{"n_layer": 8, "d_model": 384, "n_head": 3, "n_kv_head": 3, "head_dim": 128, "d_mlp": 1536, "vocab_size": 9769, "activation": "geglu", "norm": "rmsnorm", "norm_place": "pre", "norm_eps": 1e-05, "positions": "rope", "rope_base": 100000.0, "rope_fraction": 1.0, "qk_norm": false, "attn_scale": 0.0884, "bias": "none", "tie_embeddings": true, "parallel_block": false, "init": "normal", "init_std_qkv": 0.042, "init_std_o": 0.0, "init_std_up": 0.042, "init_std_down": 0.0, "optimizer": "muon", "lr": 0.00947, "lr_mult_o": 3.0, "lr_mult_up": 0.637, "lr_mult_down": 2.0, "beta1": 0.9, "lr_head": 0.0054, "grad_clip": 2.0, "warmup_steps": 200, "schedule": "wsd", "decay_fraction": 0.789, "decay_shape": "cos", "final_lr_fraction": 0.1, "batch_tokens": 65536, "seq_len": 1024, "doc_mask": true, "train_tokens": 410500000, "steps": 6264, "dataset": "wikipedia_en"}
MLP neurons of a small language model. Each row is named by its layer, matrix (gate and up: input weights; down: output weights) and neuron, and shows model dimensions 32-127. Each number is 50 + 12 x the weight over its row's rms, rounded and kept within 0 to 99. A neuron's up and down rows have the sign that makes its largest values positive.
Before each neuron's rows is what it responds to, as a language model described it from the Wikipedia text at the highest values.

The second word piece of a paragraph- or heading-initial word after a lone capital (M|alcolm, S|an, V|alencia), plus commas after opening dates such as In February 2016, and early words like which, Some, known.
L3.gate891:42 47 57 43 43 44 35 70 43 65 67 58 56 47 55 50 34 51 33 40 52 49 47 51 35 57 48 38 57 47 48 68 46 56 46 33 48 47 57 46 74 47 45 57 27 38 72 52 51 51 50 37 51 43 21 69 54 59 60 50 35 53 51 45 18 67 67 45 57 66 60 59 51 15 31 35 37 49 47 54 60 41 69 55 51 42 76 47 73 45 57 31 56 45 40 53
L3.up891:53 34 34 50 65 68 41 51 52 71 55 69 62 63 49 49 61 46 30 52 57 66 59 13 60 48 30 49 36 37 58 30 45 49 48 38 68 33 59 43 37 36 74 41 38 57 39 49 56 41 65 42 51 29 25 56 56 52 41 53 52 59 37 76 62 64 57 42 73 58 40 57 81 43 53 45 47 33 53 72 56 46 48 43 50 73 79 43 60 55 51 54 60 66 41 72
L3.down891:57 55 50 54 42 37 63 57 56 39 40 62 73 40 52 66 53 41 37 64 54 63 44 55 50 32 57 51 56 44 54 62 31 70 54 40 52 78 25 53 46 51 42 51 70 29 50 39 52 47 47 45 63 39 65 55 58 53 46 45 47 60 51 44 36 42 42 52 53 51 43 60 74 22 51 57 56 45 48 63 39 42 62 41 32 59 67 32 53 68 49 48 52 62 42 18

Word-piece tokens opening or sitting inside a longer word, such as k-it-chen, M-it-chell, comp-onent, m-iz-zen; occasionally short words like for or in.
L2.gate983:43 45 44 37 65 55 44 66 43 36 66 57 61 66 45 44 50 60 52 55 69 72 40 44 41 57 45 49 46 43 58 44 52 58 38 62 45 45 67 38 46 69 54 39 51 57 38 42 30 45 56 34 64 53 73 53 28 25 41 49 41 20 59 62 49 51 45 36 49 61 37 37 59 54 43 50 27 27 41 53 34 45 35 24 40 57 34 57 49 80 81 63 40 44 40 40
L2.up983:51 47 74 24 52 61 63 47 65 60 25 41 61 37 46 51 51 43 47 37 55 59 41 38 44 48 30 36 46 69 44 53 44 44 44 71 59 49 46 59 43 66 45 67 78 53 41 30 36 72 60 53 38 40 38 56 42 40 39 42 48 46 57 51 49 71 57 49 47 72 44 32 68 34 55 57 32 42 47 56 49 47 38 44 40 41 50 25 62 51 61 49 68 53 40 46
L2.down983:32 59 40 56 53 44 61 44 30 49 65 51 53 47 49 42 70 72 66 63 55 54 60 54 44 32 44 44 54 62 69 52 58 56 53 27 58 57 45 41 55 62 50 23 24 19 53 70 44 55 31 71 55 64 68 68 33 43 27 62 62 46 44 57 43 40 37 36 44 52 49 46 25 46 37 72 44 25 51 48 45 46 42 38 52 41 36 31 57 63 52 59 37 47 34 53

Final word pieces that complete a split word, such as eff-ic-acy, aud-ition, advers-ely, and fat-ally; also adverbs like usually and still, and digits after decimal points in tables.
L2.gate170:59 36 62 38 69 43 38 68 43 51 54 60 43 47 46 54 42 37 47 47 43 53 48 65 62 34 66 65 44 76 57 52 54 49 57 43 57 38 37 61 34 44 63 79 53 33 76 50 56 65 28 77 54 26 53 46 36 49 70 70 51 49 54 46 30 36 47 39 51 56 41 33 34 34 38 47 49 38 57 33 45 34 58 74 57 66 40 70 43 63 45 68 59 44 59 48
L2.up170:68 52 54 50 49 48 38 39 53 51 79 30 53 45 60 40 36 59 51 29 37 53 59 56 38 52 61 54 36 47 22 59 61 45 66 70 38 53 54 32 57 50 42 60 56 45 53 57 52 41 35 60 53 66 35 34 39 72 45 51 52 63 49 59 21 53 57 36 56 60 42 58 26 58 48 48 40 61 61 53 41 55 55 53 41 56 70 62 39 36 63 65 70 70 48 53
L2.down170:66 48 63 52 57 52 65 47 37 77 35 68 60 53 46 63 73 44 49 43 74 32 55 33 64 49 18 44 79 56 72 50 41 33 46 57 37 71 66 59 42 38 59 50 52 55 39 63 66 43 86 45 45 50 44 63 66 49 50 35 50 34 67 67 57 47 70 71 59 44 62 54 52 56 46 64 60 66 38 48 56 28 50 46 57 56 63 48 62 61 42 39 30 47 54 71

Auxiliaries (was, be, been, were) and adverbs after them (later, also, never, ultimately) just before a passive past participle, e.g. "was later released".
L3.gate1169:52 54 59 50 54 56 45 50 48 39 38 50 61 71 29 56 36 45 62 42 58 38 40 45 32 30 57 38 44 62 42 37 35 59 35 38 41 43 40 52 59 44 68 56 44 39 61 30 59 41 46 55 65 36 45 40 54 66 47 66 67 43 42 52 50 55 42 53 74 49 43 43 67 51 43 57 37 55 62 53 61 49 52 49 30 55 49 55 50 72 54 41 40 42 42 66
L3.up1169:46 59 49 47 66 52 60 57 50 33 40 55 55 62 54 75 44 49 68 44 70 52 54 59 37 68 56 63 51 51 50 48 41 58 48 48 68 47 50 27 47 26 29 66 46 55 29 65 62 43 30 55 28 41 54 49 39 74 57 45 45 63 66 49 59 39 57 40 67 34 48 45 67 31 51 56 34 43 52 47 66 34 54 72 64 88 40 51 48 56 45 46 49 31 32 52
L3.down1169:26 67 72 50 50 60 52 51 49 50 66 41 54 66 58 51 55 64 33 50 63 35 74 56 58 43 49 27 30 42 46 55 47 48 50 54 24 62 43 62 69 54 34 40 57 58 59 41 56 47 50 44 65 40 57 54 63 41 48 49 33 41 51 41 53 38 59 55 79 37 51 42 82 77 53 56 28 49 48 34 44 51 60 28 66 29 55 53 56 75 65 47 49 45 71 54

Three groups: nouns after a possessive or article such as debut, major, progress; the word piece ast inside names or words such as Bastian and coastal; closing === markers of section headings.
L2.gate1389:64 63 57 49 33 57 37 28 57 56 41 47 36 63 37 45 32 50 48 62 51 69 35 37 52 57 66 35 47 51 39 59 59 71 53 67 66 40 73 42 74 51 57 65 58 55 44 58 50 67 44 73 55 39 49 49 62 54 31 71 36 62 33 55 48 41 52 43 47 53 74 31 65 50 45 50 70 48 48 36 38 51 44 37 58 42 49 63 55 47 54 44 43 85 53 54
L2.up1389:56 48 47 26 33 33 45 61 47 63 47 57 69 58 50 71 53 60 40 58 48 44 56 41 55 40 59 68 46 49 36 46 68 61 57 57 75 20 66 34 77 42 54 53 35 51 44 60 40 48 49 39 54 51 43 37 40 79 48 39 26 54 66 41 27 52 60 35 70 57 19 39 45 47 71 44 59 40 63 57 66 42 53 44 30 55 52 55 65 47 51 56 39 42 56 64
L2.down1389:50 60 68 56 66 47 56 48 31 66 32 48 29 45 23 55 46 48 51 56 31 52 52 54 20 42 45 39 58 58 61 57 55 49 39 30 37 40 65 68 55 59 33 48 49 63 41 37 42 48 28 53 69 60 74 60 55 38 47 61 41 76 61 60 57 38 64 36 37 46 63 51 57 53 39 51 50 55 52 19 30 68 73 53 55 40 28 63 41 55 41 64 51 67 66 74

Opening piece of a word split into several tokens, often capitalized names or terms in lists, like Comp(uter), De(emed), St(ina), Ol(ajide).
L4.gate604:64 65 44 66 41 49 52 54 55 48 50 45 62 56 63 68 40 40 50 39 54 52 25 32 20 40 38 26 42 61 57 33 20 36 52 47 20 48 44 44 46 30 54 21 55 42 51 31 40 65 20 69 61 31 66 46 41 54 38 48 56 28 55 48 38 58 43 51 42 57 48 52 66 40 58 61 36 56 42 49 62 53 51 48 42 42 41 55 62 87 73 56 51 36 50 46
L4.up604:39 53 63 49 46 61 33 57 61 44 39 46 59 49 34 63 59 53 52 34 49 67 33 40 48 40 47 19 27 54 69 22 64 33 48 44 48 61 44 74 38 52 22 38 46 38 45 26 74 59 37 62 53 34 59 57 44 37 58 72 55 27 49 38 33 58 43 47 50 72 26 53 65 56 46 48 44 60 39 75 62 55 49 31 41 41 36 57 42 68 48 60 28 33 45 76
L4.down604:53 56 41 47 44 44 77 34 38 65 35 66 53 39 52 56 36 53 43 48 57 73 25 81 51 43 60 20 54 43 54 58 66 31 35 46 42 59 46 56 48 48 40 58 51 46 51 20 31 22 58 53 34 36 48 48 61 63 53 45 35 44 68 60 46 61 52 61 39 43 60 31 66 32 48 48 57 57 72 39 40 38 68 44 43 47 32 54 33 65 61 53 74 34 51 72

Final token closing a multiword proper name or title, such as Knox Press, Communist Party, The Video Game, Golden State Warriors, also "was"/"were" after it, he or which.
L2.gate591:50 72 52 59 48 71 43 51 65 57 46 57 55 55 65 36 59 54 66 42 49 50 57 51 52 73 40 53 46 49 55 45 42 53 25 70 71 42 45 32 57 53 63 38 49 40 38 36 47 50 65 68 42 29 41 48 53 46 41 58 37 44 62 36 52 21 67 51 39 36 41 73 77 40 49 30 54 63 63 50 47 68 63 42 51 60 27 60 42 45 45 31 55 44 38 58
L2.up591:59 53 49 60 65 42 40 38 45 44 67 62 37 37 51 41 60 42 73 59 55 53 42 73 48 41 50 22 40 58 59 37 45 79 51 75 59 55 47 71 54 58 51 44 77 44 45 49 53 49 58 41 58 43 66 60 54 49 41 60 69 44 65 59 57 50 49 46 58 37 62 58 50 54 49 42 40 55 61 39 62 52 64 62 38 45 41 40 47 61 65 45 64 55 52 56
L2.down591:42 62 39 68 42 64 38 54 52 77 41 41 65 35 57 24 61 53 54 27 29 56 64 42 41 45 51 41 58 49 55 60 53 45 67 54 46 48 45 44 59 34 36 37 49 42 69 31 38 56 31 47 56 32 41 72 59 39 72 29 48 51 51 70 66 52 63 45 45 53 47 60 58 49 63 57 68 53 44 51 19 54 44 38 80 32 61 62 77 46 35 33 47 56 52 47

Word-piece tokens that continue a word already begun, mostly in names and rarer words, such as tr-il-ogy, El-k-ies, fall-ing; occasionally decimal points.
L2.gate198:35 49 41 40 28 55 56 55 55 45 56 33 52 56 41 54 56 64 35 57 68 33 51 33 37 66 50 36 40 38 31 43 68 61 46 70 66 52 63 50 59 49 66 31 28 50 64 49 58 56 48 57 50 57 62 74 52 55 62 52 60 44 29 70 64 42 63 88 52 60 46 67 39 52 22 54 53 39 69 37 55 61 44 57 55 35 65 44 38 68 34 60 50 43 27 42
L2.up198:44 40 82 43 50 45 63 53 49 43 40 29 37 33 42 64 75 67 44 59 31 55 54 68 38 63 52 48 49 51 44 28 46 46 65 69 60 36 68 56 41 48 61 51 37 70 63 67 52 48 55 32 48 53 51 56 55 67 50 40 47 64 58 24 63 66 41 28 55 53 29 39 61 25 49 60 49 68 42 58 65 31 59 55 62 52 41 42 67 18 21 56 32 49 58 43
L2.down198:59 54 60 44 38 32 22 76 62 54 55 60 47 50 57 47 23 24 41 53 56 38 61 41 63 60 57 52 48 51 54 52 49 86 71 47 56 42 48 55 59 43 44 40 44 47 44 40 33 42 50 48 40 46 57 36 73 42 37 30 38 32 42 63 41 54 48 56 39 57 65 61 25 70 47 57 33 46 57 30 39 53 53 43 46 32 51 57 20 65 83 38 62 34 66 46

Adverbs or modals between a subject and its main verb (currently, still, also, can, now), plus line breaks ending infobox or list items.
L4.gate891:49 35 56 29 54 66 92 36 34 42 40 38 61 73 49 33 57 50 48 69 60 68 58 46 59 56 39 66 54 22 59 64 58 50 18 45 60 48 22 47 48 43 45 54 52 47 43 52 53 74 51 56 28 32 15 39 83 54 64 46 42 56 62 60 55 39 52 33 40 45 54 45 53 36 47 52 32 56 56 54 58 58 52 51 54 42 33 59 56 53 46 58 66 51 69 64
L4.up891:48 45 59 53 63 63 58 41 31 47 53 33 53 35 44 56 56 24 53 61 49 61 54 62 45 46 55 62 50 60 44 43 41 66 46 52 68 55 47 47 34 46 43 58 58 58 74 39 61 35 53 32 54 44 35 46 51 72 59 59 44 56 48 83 48 61 53 32 68 57 63 66 56 55 44 68 49 38 37 34 30 31 40 51 52 59 40 72 45 42 49 54 50 65 46 45
L4.down891:41 50 42 62 45 69 51 48 70 46 65 43 50 52 63 42 52 54 57 55 59 43 57 44 71 47 53 46 38 65 44 35 55 41 53 50 69 57 53 64 24 43 54 31 62 30 61 62 34 51 52 48 43 51 12 47 58 70 54 55 60 47 52 51 60 59 48 73 58 41 36 49 35 57 61 39 47 38 40 53 38 47 50 34 49 66 46 62 51 64 58 77 47 60 41 46

Word-internal subword pieces, mostly "el" inside names and words, such as Am-el-ia, Raqu-el, sequ-el, psyched-el-ic, plus other fragments like ib, es.
L4.gate249:50 54 60 52 46 79 33 52 53 41 41 43 51 43 39 54 42 66 53 46 19 46 66 45 57 31 51 59 43 52 61 53 58 64 74 38 38 56 56 47 61 55 52 57 58 70 47 24 56 53 55 41 49 48 49 48 64 44 65 38 51 55 44 37 47 58 55 56 54 47 54 61 60 46 54 71 52 41 25 44 42 57 76 51 59 37 53 30 62 62 53 53 23 30 48 51
L4.up249:51 69 61 60 36 58 59 57 73 38 45 50 56 51 38 62 61 45 49 47 37 50 55 62 40 49 52 42 45 37 35 56 35 32 49 49 54 38 55 62 59 33 58 53 69 50 46 15 43 42 59 56 45 66 61 37 32 62 42 39 55 52 57 25 56 39 44 45 51 38 61 57 58 72 62 41 55 36 68 50 60 35 40 44 66 59 43 34 45 57 65 44 48 28 41 62
L4.down249:28 47 58 69 54 50 59 32 42 31 44 64 42 62 36 43 47 71 47 46 58 48 47 37 40 19 48 53 54 49 69 40 56 76 32 40 62 74 47 50 34 45 47 44 74 52 48 44 40 43 75 55 62 52 43 34 61 47 48 71 63 55 43 24 35 53 73 66 52 76 58 40 52 45 57 46 45 65 55 48 23 55 46 67 56 56 27 46 50 44 64 28 54 59 49 41

Closing == or === marks ending Wikipedia section headings (==History==, === Wildlife ===) and |---|---| table separator rows, just before a line break.
L3.gate854:80 57 55 52 81 62 42 39 63 45 46 36 53 47 58 46 34 54 48 62 35 37 32 53 56 53 57 62 27 23 74 47 47 49 50 67 38 27 50 65 53 30 43 67 51 43 56 43 39 52 48 71 24 67 52 44 60 45 25 51 38 80 60 36 70 29 51 54 51 73 54 34 46 53 38 38 20 38 40 68 56 60 41 52 48 55 42 61 76 51 61 55 51 43 41 80
L3.up854:35 55 46 53 44 61 57 39 67 44 64 25 65 39 40 29 16 38 50 53 24 63 43 71 35 34 49 71 66 61 53 37 72 72 68 44 62 47 59 44 34 43 49 58 44 62 37 59 53 49 22 56 46 42 35 38 45 77 42 50 34 57 41 39 59 62 45 75 39 48 48 48 54 58 39 45 56 42 63 67 38 71 73 38 51 66 68 53 51 35 52 53 49 71 38 65
L3.down854:32 63 38 46 41 62 50 50 51 47 56 59 63 43 46 54 38 36 49 77 63 34 54 77 11 51 33 52 63 35 62 63 53 44 54 41 72 59 66 58 49 57 58 51 35 30 50 65 46 44 45 54 43 35 61 80 50 40 53 56 63 56 64 59 51 46 51 51 46 55 57 51 60 27 46 54 84 57 46 57 46 38 34 25 51 29 67 56 61 52 41 61 50 69 66 57

Closing ===, ==, or ==== after wiki section titles such as === District 24 ===, ==History==, and ====Draw 6====; weaker on scattered mid-word pieces like the S of U.S.
L4.gate682:35 65 61 58 51 70 53 59 46 58 40 57 73 30 45 46 62 64 31 64 63 55 69 55 40 48 53 36 54 36 30 51 34 57 37 51 75 58 55 36 61 34 49 51 62 58 74 41 61 31 49 60 71 44 61 71 56 33 23 39 35 54 65 53 60 51 60 52 60 47 32 50 48 41 46 63 48 79 49 47 69 55 54 25 47 36 48 34 37 56 42 40 42 72 53 43
L4.up682:51 64 45 78 57 42 45 75 49 46 43 64 56 49 44 52 51 26 61 51 72 45 49 78 47 47 71 39 44 53 45 49 45 53 44 49 65 30 45 49 45 61 58 41 32 37 39 43 60 64 55 55 46 32 48 50 26 40 31 63 49 43 71 63 34 53 70 45 64 51 46 39 76 56 44 47 59 60 67 52 31 41 56 36 65 45 53 43 50 40 59 57 62 66 55 61
L4.down682:66 52 50 67 62 50 49 36 26 41 52 65 24 64 33 81 70 54 59 48 44 43 29 58 50 34 44 42 61 18 56 59 57 43 44 48 59 31 61 49 63 64 65 68 65 55 53 47 51 50 34 72 58 53 51 58 37 27 41 59 63 41 43 50 71 56 53 68 47 50 36 42 52 56 55 64 40 56 51 68 24 49 40 61 69 45 66 44 56 50 77 50 50 58 46 54

Opening single quotes around scare-quoted or translated terms (such as 'flailed', 'matching'), plus mid-word pieces of rare names and foreign words, such as the g in Uganda, Cygnes and Heiberg.
L4.gate985:54 45 23 41 42 35 59 47 45 29 40 56 49 29 50 63 51 33 54 34 47 58 47 58 46 53 46 52 38 76 33 42 32 37 62 44 37 42 36 50 42 48 45 67 37 85 49 54 60 51 51 48 74 61 36 33 54 46 64 38 51 65 41 47 45 64 46 32 33 40 75 71 52 51 42 46 21 59 52 41 51 50 49 41 51 79 65 71 40 72 24 49 44 59 51 41
L4.up985:51 42 59 49 57 42 48 55 45 74 45 44 68 37 49 67 47 37 50 52 36 55 51 62 68 46 64 20 43 42 52 50 56 72 50 38 53 51 21 47 45 57 53 54 56 52 47 34 47 61 54 46 40 20 55 56 54 47 57 65 56 34 35 42 47 49 49 59 37 39 43 53 39 58 59 60 51 76 47 58 36 60 28 61 44 45 40 52 51 46 40 58 49 27 62 49
L4.down985:45 41 39 53 51 29 63 56 50 53 38 78 78 42 61 56 41 36 50 38 51 40 33 57 55 27 33 59 52 65 33 44 36 43 56 43 31 34 56 54 46 28 33 50 58 57 40 68 28 62 53 53 38 50 47 42 71 43 42 55 55 62 49 55 55 50 48 55 49 60 52 55 37 34 48 62 28 70 52 63 42 60 38 44 44 62 69 58 54 49 44 52 51 65 67 63

Forms of "be" (was, is, were, be) and adverbs after them like eventually, ultimately, finally, just before a predicate or passive participle, e.g. "was eventually released", "were ultimately defeated".
L4.gate1085:37 35 56 43 48 43 35 47 51 39 52 48 43 21 33 56 48 30 59 31 55 50 56 47 59 52 59 52 57 44 63 46 47 58 58 42 51 50 46 34 51 26 51 65 48 36 45 41 64 61 39 54 41 61 41 38 45 33 59 53 59 52 52 56 51 45 58 49 72 60 61 52 58 38 62 47 47 34 57 23 62 56 39 39 63 41 37 41 47 66 56 38 59 50 53 50
L4.up1085:51 32 47 47 47 48 35 30 37 41 52 49 65 50 58 36 48 38 48 39 57 61 46 47 51 51 54 43 58 48 42 54 49 73 28 55 58 49 48 33 58 42 61 50 64 54 56 48 77 65 43 66 39 62 63 52 37 68 51 48 32 46 58 51 53 53 66 62 71 56 62 59 38 43 62 45 45 54 42 26 56 38 45 60 59 32 50 43 62 52 70 44 50 50 63 72
L4.down1085:45 53 51 40 52 49 55 64 58 51 67 52 37 45 73 54 66 24 43 55 41 49 78 69 80 41 52 40 57 56 48 70 50 41 49 64 40 58 52 50 38 38 34 51 63 38 71 40 18 43 50 55 52 39 54 52 21 42 45 49 36 53 46 43 69 46 50 41 46 57 59 77 53 71 46 54 48 48 65 44 36 40 47 57 54 44 61 63 50 63 49 59 64 55 58 38

Adverbs or their final -ly piece inside a clause, often after a modal, auxiliary or not, such as still, always, beautifully, previously, typically.
L3.gate1066:32 51 35 51 64 47 35 38 38 65 64 54 60 48 63 60 54 57 58 34 67 70 49 40 63 53 40 56 58 63 46 31 54 50 44 47 50 48 49 74 56 52 50 48 74 43 51 50 50 45 42 48 24 46 50 54 30 56 49 50 46 61 67 59 48 28 54 49 51 62 43 26 43 58 41 74 35 35 48 70 44 49 45 46 49 52 71 51 54 48 48 59 21 53 30 38
L3.up1066:60 36 50 45 42 58 48 55 35 51 63 74 47 55 54 37 60 44 66 47 50 50 57 55 54 76 40 53 38 63 51 41 45 46 46 49 42 58 35 48 36 52 57 37 37 45 62 47 62 68 43 64 62 47 67 74 53 52 57 48 63 49 44 67 57 46 53 59 46 36 49 25 68 44 43 50 69 56 59 59 31 58 68 67 35 56 80 79 47 39 63 51 55 38 71 48
L3.down1066:45 54 49 32 61 76 66 42 64 51 40 46 53 46 51 82 50 49 34 33 42 43 46 58 42 41 39 61 58 67 39 48 49 41 49 34 79 50 34 30 44 46 43 49 54 50 27 48 51 38 60 39 36 51 54 53 82 43 41 71 36 46 54 33 59 60 44 32 69 48 54 56 63 62 56 42 51 54 38 23 52 52 57 37 49 44 37 30 35 70 51 50 57 29 59 48

The second piece of a word, right after a one- or two-letter opening piece, mostly in proper names in lists and tables (C-el-je, Ban-er-jee, N-ay-antara), plus occasional ( or / in infobox fields.
L2.gate830:49 78 65 63 42 55 63 52 57 54 45 53 43 47 55 43 52 50 38 52 25 52 43 48 59 19 47 48 69 41 71 44 52 41 59 36 64 53 41 38 57 66 36 42 48 31 43 52 42 60 70 40 53 52 50 57 45 39 46 55 49 41 60 37 48 68 46 41 58 60 32 50 17 35 48 56 31 41 55 52 31 40 64 80 41 36 42 53 50 45 41 59 53 23 48 66
L2.up830:21 59 44 50 45 52 40 44 65 56 59 51 30 52 33 56 56 62 58 54 50 48 69 58 38 34 47 27 37 62 47 34 10 41 38 33 52 33 46 50 46 54 67 46 37 51 47 63 47 55 56 64 47 41 68 65 69 32 34 63 52 42 48 37 48 46 60 58 33 45 55 46 53 55 45 53 31 41 72 44 41 50 83 58 57 79 45 33 39 38 63 62 69 49 65 36
L2.down830:42 57 37 42 50 51 45 52 30 68 49 70 44 21 52 43 75 48 50 45 48 64 40 62 64 54 46 52 72 58 68 54 48 51 38 60 53 54 51 46 56 61 49 52 42 63 45 42 36 41 46 33 53 67 35 44 39 41 45 52 82 53 54 26 37 40 48 63 52 68 58 58 53 35 41 58 72 53 64 35 52 45 60 43 58 26 35 59 27 54 65 35 44 58 38 50

Mostly the second piece of a split word (ail in retail, ets in markets, ens in extensively), plus after, into, since, by, and apostrophes.
L2.gate1002:42 44 45 40 49 50 52 55 42 62 43 50 62 36 64 43 57 45 49 22 78 68 21 31 36 51 56 48 64 32 47 42 38 52 43 52 46 53 68 57 53 45 38 65 62 55 63 55 57 64 47 62 43 46 56 68 59 42 56 49 47 41 39 49 41 44 54 45 43 34 64 44 49 73 55 54 25 67 60 77 51 48 50 42 50 57 62 49 70 39 54 55 63 49 47 42
L2.up1002:34 45 35 71 39 56 65 44 17 55 35 44 52 25 56 78 49 40 61 45 48 65 57 56 60 38 67 48 72 42 33 52 37 46 31 29 66 47 55 38 59 44 54 52 31 57 24 62 89 78 44 48 58 44 56 33 46 43 46 36 53 43 34 50 67 56 47 34 36 49 55 61 49 49 67 70 47 48 47 61 37 48 67 58 63 52 45 35 48 45 55 82 58 51 50 49
L2.down1002:55 60 55 55 39 53 65 45 36 48 53 37 62 73 24 48 45 51 51 52 45 63 63 58 50 65 49 34 27 27 57 77 64 79 55 58 48 62 38 63 64 41 44 43 40 59 50 71 36 54 39 58 48 49 27 43 52 31 50 58 46 35 42 57 79 46 62 62 35 47 53 43 64 57 49 46 47 49 55 61 66 68 45 35 50 63 55 55 54 53 53 36 48 64 46 45